config = dict(
    num_attention_heads=5,
    norm_eps=1e-06,
    positions='rope',
    attn_scale=0.122,
    optimizer='adamw',
    warmup_steps=216,
    batch_tokens=[65536, 131072, 196608],
    z_loss=1e-05,
    max_steps=8031,
)
MLP neurons of a small language model. Each row is named by its layer, matrix (up: input weights; down: output weights) and neuron, and shows model dimensions 277-404. Each number is 500 + 40 x the weight over its row's rms, rounded and kept within 0 to 999. Numbers have three digits each.
After each neuron's rows is what it responds to, as a language model described it from the Wikipedia text at the highest values.

L3.up867:477483522476465474510573426521513462471521454409507429529534492452478469472513398476497470442550491542469430455566505557507503445560506505460551429538515516552499490495550580475469463522475505530487410522513468551535405494530507468597541485472465563438510525503514467487480508470422516467483493530450548517522447462445526467569492551502481476474432460468489488504522548499510506510517
L3.down867:553479515488455422521509507469481423510478521497586536513498460458464468488503517528499480557462521426509563484494529496486491522556495582531505519511555467462533533541439451488522499427515439492499540454486518530466465494504507456533416554544512413513532529491518562498516510482502499528527533538501482476494554522531471508432503519519475502493520574469536609502502478528502471508457
Description: Final tokens that complete a word, name or number before punctuation or a function word, such as suffixes (-s, -ology, -y), year digits (2010), and object him.

L2.up1125:571509504464465481499547503519542424522489505496569534534501577447419465554490500524542459478433528512557429500505459505463445444596480492505561491534463529477508487490526472524576461479567506512549494520508512452489469454502502502549454501490479470538522499557558564558468516509468439493497491495517539514548427490525504423508586513490474532490499501513496508469469552513521483563371
L2.down1125:451490568513477523545482522527557515431500489439514460456548457478483523464511495531468518539487553500488554461526548491560518537467519501453390517563527522467566450505451584498491451507478462555454489453512500492479456443541553536473436531481450473525525517470477425506405417445498518466562474520556468457434577485549544561451480466513457440505475589498392471534454494541527465547505
Description: Colons after biography infobox fields like Alma mater, Education, Occupations, plus function words such as through, as, into, or dashes introducing a following name or place.

L4.up1848:514444504497446481519484472533400455515438515533652524494482497498515498493536487489521482480545589470531473509504507548447496487579533465496508373511466528570476581439447539509499559484487546486520479419472527453525472510460556546561464489480490484492571522462543551495490453549474481458492498510539501522481549536505534517522519511516441498467543487530495465507495555551474524463479
L4.down1848:491419509505495495500528481461542462504529479479504455494499518500514459467465468534531504484519503506510487524494486555523514506518489538470525468276507530485488467481515515497500512489531519479479505470469496523517488511454485507510482466483496491481498533535479522507518522517481499515529474495500501513488489504496509496526527508465474525469504526481303484491515543541503514500501
Description: Tokens that close a unit of text: sentence-final periods, closing == of section headings like Personal life ==, the line break after a = Title = line, and table cell | separators.

L2.up16:523494532498421479513516486506482494498498475519610537515564471486515491498534503473574535490586524557495485482497457538476501508573412477528519459513498532533489506465552446491516523523524533470536496407467521449498459506488462458558466527498481517474559552556505531479470461513497505489515513525516481551495546489488507560560549493479468477487510481505517457488488514539499535454482
L2.down16:480529498472471499511493486489493467487476468511539487528555484486465490489509492474482488498519509511482498512497501498516505459501475490503490450241508504514525506488487516492496564531500498485525488464508534481489474502480523484498473469516511501474519500501515534541501497509495514469514502504499516539486521474487544497514526523523504506497509471508395473487497500531512531470427
Description: Heading markers (== or ===) opening or closing section titles, leading table pipes, sentence-ending periods before a break, and some mid-sentence "the".

L3.up478:462473497491446538478436523472447551544512542521580487498545545479424505500463568429536491456504539496535447458478503549456523450486555457506522462548509476513488567531497509546528497505598546508548492519499549512471472518525492430479452496529438566489502567501555577554468478430494475534512445454521525546505464517440551461461577446592554492501471487514534534475522473519428485470463
L3.down478:526479568557484526450425567561524474523530507466566469583520481483599465565427500482501510531529542513469528474439526503432496511551429484489492461530514449508604558448498581574521542550546576480505450462503469569464498507550449383485402516465492501459554515489551518545544498486490482534482511578523463519484485537529515493539564504535480472526519551475408555572466514508479539535401
Description: The closing equals signs of wiki section headings (==, ===) and the line break ending a heading, strongest after biography headings like Early life or Career.

L3.up34:519492568468471504520513437471504475476493515502562492498543491513472488470514443507508485482545452506455490492482467534511504514595516525467553421535537554560542423499451463509472544537561527425548503485520462525458537544473475505527538528511521508479495533510503422475471528459494536477453524477485513521568485453466502571534460542501532407496484472541565458449473535519455484463558
L3.down34:634496471525546442494544483561478446526523517490525513531491483469460489500522489474426442528449558450515489482490543520522500496525526572550511463492549468521528567472520482503565508500525514545483524486468456503467516514492483439555499554503527503533471493465548486486538461474559574505505511528445481472544564452539492536502492458539530469520517558516570547497515474585496473458509
Description: Plural nouns, or the final plural -s piece of a word, usually after an adjective and before a period, comma or preposition, e.g. arrangements, payload-s, hostages.

L4.up277:472484536551416489528495483472458522520534460501572487532514537485457470423492475530542523532439504524523500497555537465548548494526493517509536461493546501493420548443558490477491569521517513477526508456463515512514514518461459509468498479497572480473528523498564510496478473554474471552524528448519470542504471497511534504440548623541446438498549489510506490504516556518478468538486
L4.down277:511505460465494468473535500464525514467467542526474485503521482512524529580473495467508485507530494517517499498490434505575448455501495496487523488363480463603489503586504506521554453483544500472548544512543484552504485480521473482416478555518464528550482508502525497498474539489469537546511500455467510491521465526517501443526487459556544443469452478532370509502480491534507525515568
Description: Hyphens joining a noun to a participle or adjective in compound modifiers (Turkish-led, female-fronted, judge-made); more weakly, newlines at paragraph ends and possessive apostrophes.

L4.up433:558519551434447503481452504532515504569625528575537552515507488493500482509524511478538476465520556525408450539490573513506431539540440447476452527506473555470495533464488446542485558561479523501498500437551493418525515510574523539525439511388459472469491488555497496567486499589498459465410490464577482505480422547450459485466475517478445508472498472514466493480492520457507447486481
L4.down433:549453445502540496474532448487542435468474454462508471479508519420502511486496508451425542488501485469559486507413455572503544458507522513554484534452521551502516478525484501505552405481476545495512522486501518477569527445498461449504441526513488534497457498495568536490531466393525525453548444535510572518503561525532537566529499558500495489505525465466377487478546492572485514516570
Description: Prepositions right before a named organization, place or namesake in biographies and stubs (played for, studied at, named after), plus digits inside years and numbers in tables.

L3.up1697:544430500411441530529593519518505467442548539529465523529513461464515487579489469518515483476521574513495479564509589529438489449575518402481461472650449512514510490508470546483477496465519490502588491503545459407493518420551484523507466456411470518492463528504520537530500528487447478539409556512503455510471468506445506575491500474495506490585502523477486543454492534575460515513463
L3.down1697:509466488536549493502512473517510526482488507534476506543508498525534465426547533539567548485576475444548505498509547531504519510481503469498493557547536464505554521451472508470523508546515495439459508520505465490481472497582481471511531470512534483475499474466530502530571501492461521460495512488412541468446501523517486562504432493544574503452569457517313484495530511486541498451500
Description: The third digit of four-digit years, right after 19 or 20 (19-7-5, 20-1-8, 19-6-2); weakly, prepositions such as with or for after verbs.

L2.up101:524437463516487510502379538552489571473533471486478529573538434542480530511542484499502549493485490532465463464521490547498507530513486508452448500499492525494549531490528501516469538529521480490453467521476432472510503512499493527500514456482482441464506538469520445553483475580499497485490506505554504500474489485500461522416488533507472517464520425455524573530535538532542532439532
L2.down101:500559530504532472519575509569511520443437505512491393486494461535594556507473503502474477497551494555534460493477437478538499524505472521573527590475489527523488539552471493527575486557498559511504491498425519481531519498439593421509503501488527503494503478484526425497430487529511508495411616406528543523493479452501537496571471507490492545505499427518471468472555486491471509476530
Description: Nouns naming a place, land, or setting (forest, land, ground, museum, school, hall), plus prepositions like in/at introducing location or time.

L2.up1397:522495495473450527582554444512472449524557486569590541568571458468508513547524437489502501563517535558509442538487460521476493443552493430481469398490516490488488531476497534502518612420488550509540470484448511431464464501510507487595481527562478509540533537508580518518478436539526493488497512474565508463483502520552465489539507513477505486540497479512550495454453536482525517505453
L2.down1397:454509525562452432534455482503520527464442504508523519502511495519504561492539485480473509536595512550473455469503462467534492487503470473485497456387582536456592526416453525533503577566488511432516532494507531448466548453527446503458544530528514480518508474469526517471490509465507577469492501503466510531523481484585543459519526535524541481525478499561545506434498570535523536522527
Description: Fires most on the digit right after the colon in times and durations (8:25, 10:00 pm, 1:53.4); more weakly on sentence-final periods, paragraph line breaks, and short acronyms such as BJP or PHI.

L4.up855:552533485495497477472571530559515476499525505535526538462498411467448495524514478507484473485514521436464532534505522531503449516525471530550549506570523496522560429419560483549480492505550484507535511416523527489440481530484576535578488534531486505453526510589555462488462474489556503546476548425488510489569495513446569505503520519535475481519437492556455550473486618527480458461455
L4.down855:460552470496498567555521557470490551476511459448503503532559545506501499448448473492484491495483439421468512493544550480479551488515519464483485538478527518540482488564422520433530514518544489489419418533540485520532587515494471464504546512480544498531504486498466487476538493499511525463487483496499513523504518558475439470456500502474514506562502550520522465405486462525499497492486
Description: Final token or suffix closing a noun phrase or clause before punctuation, often plural endings (-ors, -ions, -s), closing ")", or "%".

L4.up403:508426503450497426597516558460525491489515459571523594510526490396447544526494527504516518473443501491529446582445517505515500464559494438513495504489529505479519555477453485491521562451481506453507482542534526467461496547473522456597497473434506471460538516525548499509439480496459465418487469516486447461485435464531494517484465539529562548541498544446476420449509571509452489588449
L4.down403:484501537548430544478547508477484504545497486445487466498491551469515432472539465532489467540607493526473513494459519481433507456504525572432493494444517475542510531599550538502545535457501595560457528480489471573540475452587491511517528546557479497530422467503440452423514489496527453564512464466482491558515486486442447519473519476506519470509452533546549541498537438589487528494500
Description: Digits of four-digit years, often the final one, in "In 2004," openings and birth–death ranges; also "of" after Fellow, Members, part.

L3.up1767:610371514504538494516508546516438518487567582533526554530513453469453499527492519510498476550529493549493506510449509530514453533529450477544531430574466521560517559487437450566513543488533497449532515485460548477468544443462534499536432493436473529490514555540514501521508440526550525460508523544507496546562493461401473580512482525445456501524518461438530494505464494541430532526515
L3.down1767:553484495518443470545519490468505459483499547460474508543488497443460465499502422423473500465372493491550504524542502523530563503533526565478482568557454448528552556539512461533471513457462494511504521496524468504546513504508531490540498555420458520464550513512504501475483508474572550508535417482550477404539555435537468500494476515450495469462461467482409511409521528567443441530508
Description: Token that closes a proper name or heading: closing == / === marks after section titles, and head nouns like people, River, Studios, Theatre, Palace.

L4.up1005:560469501522493551538492473549483485569496536475491557515535495510552492457519497482477475433472561555498522548537493556533422422530480441557487483520556525499522531496533456481505555496506589523507465471531537437517560466452476486603504482474476497479510521573458509559481458518525481477498485520531473475496489517498416431522461515463512466522467397522497587395543490503452462622456
L4.down1005:523430545484458472509470481502470442515516475505481481557508482548593540490516527447487427488497554562516496523456563540507556481508521534469450510544513590445482523538547561442485471495495527517501521518435503435501537483479533511497506457531464483462522486535487467529428491430547515467493491528489489470498426480524446561512444534469525493493494493563497451508493514485477547506444
Description: Word following a proper name or subject, either a head noun completing it (School, camp, Fort) or a verb (moved, trained); also == headings and "and".

L2.up136:468419520488452431530545490477516474426487426418497469459516502504537500503536507535462519449492486515607485551518539532531577487528479410558516474505500582523499545487512517461465550444495509467512488518486513468484486553491522566546540505556553522495465466519543509539451477469456519459477515516472459539466483520504483613516533518450534501486534451454558500502493553477480568461517
L2.down136:485502504540507591397491538469508530515533517584483565448448564513478438550486521506575517539535486498544447510457431506516480433505515506487508543564507513459502460524495492528537472477505450510489531556588443564502494555443459485421483478502481515403468505502488477439570566573485507545500486464496440421463482451561517451554521398529506579572481532498557559504577452537502500500523
Description: Numbers and ordinals marking rank, round or position in sports, chart and table text, like first round, No. 1, and leading digit 1 in 1998.

L2.up87:570426511500540491516533425588461441494491474485549589488489484442482484482487530511483513555542451550529518543435475519497486479545526479479500493531530525532449459532532496533508590512473509471455513506507471503465510449463425461544546525509529534489465496587577480472440460399535501481481522500500504456535452490485428485422491495511544467540468472460519501474516565522421472465423
L2.down87:584438507427490507494519503520434453523484480478501520469441468506481514512454539478464488522508476535539579485462501471490516489509508464552516489547508557500562512544496441536530526530468480498448503472582493449427531522469484413562522570512522484494474506534548470475530492456521466521485522508541491399587527455526487494456494454588526456609445498527484515487461510596435508536452
Description: Plural noun tokens or final plural word pieces (-ies, -ettes, -atives, -ons), e.g. silhouettes, buttresses, cooperatives, clinicians, houses, schools.

L2.up1075:542467447465513479509561475509492441453577446530488544478518480447524486526498501539524476518497510516551498519459517534511414502492484469445497458645464549558518535462496493500506511482527494479494491485486474502429486482512472495572432431454548511506473597525498506549515479538447466423481554512483513558487531584454427577518511568527501506442445511477536487536547505604503502534497
L2.down1075:507513489515456524549500514505475511492514447433455489478532457542476499456438501510469564488524474521508508517502509507518498508455510499449575531554485420525471491485480467506506506534521521536461467540514509506484491527576442452453542460475540514477511484476574577519506488539477533486504561465529544420444472537508497578466540489535511472451498472450365530452514531516478433533548
Description: The third digit of four-digit years, right after the 19, 20 or 18 prefix, in dates such as 19|7|9, 20|1|5, 18|8|2.

L3.up891:522506600527466463497427526464434472457495493505538458496549473432490451467481523467540507520569556549515457438498478546537506482543447484491542447592530506615493473510479502532505550533575602459487536459517438466483497464512529484550432472506493563442553522503529448517489536496553517525495492524453553469535461512487516506528498477433514500476497477523549489540463526517517464526499
L3.down891:433487504481476443506514414504497567499508411509501538495519550478506513463536528464527526486525512486472447500492484514492552489487569533463453457444573552560557561557482562455529512546446506482528491505544537487434499496514504506508519503516493501483493518464526545489459500507452548471508512465498459460450479573516496495482531527504463518461463453548377446493524529532490526505446
Description: Closing == or === of Wikipedia section headings (==Demographics==, == Honours ==), plus colons or semicolons that introduce a list or clause.

L3.up1226:500475485579528442556552472529505501391471461461498563431536455522569512592505506530444449468484546558552465500560481427484535454502484435513525482524505501532513475512534488498530495425550526463504536474459525524395509493425477491531471407544487511519488506516574509452494476521471546411547545486460473475611501565538484583571453504470563491520496495474519556511441538495458500513530
L3.down1226:539568517505530538442502511489467513547471504516513478495511499479502511513395543491489655548495484479523469476465479536459485442570453499531512503587567501515412532533480530515482485451482501543501492533493475484516518424495446510428452567550537469490524473548573523501538569445454514536512528510480527488458534507527512500480426468524471544531540533513636533473472428418574469462500
Description: Second or middle word of a multi-word title or proper name, often a preposition or pronoun, as in Lean Out of, Catch Me, Gun-Nac.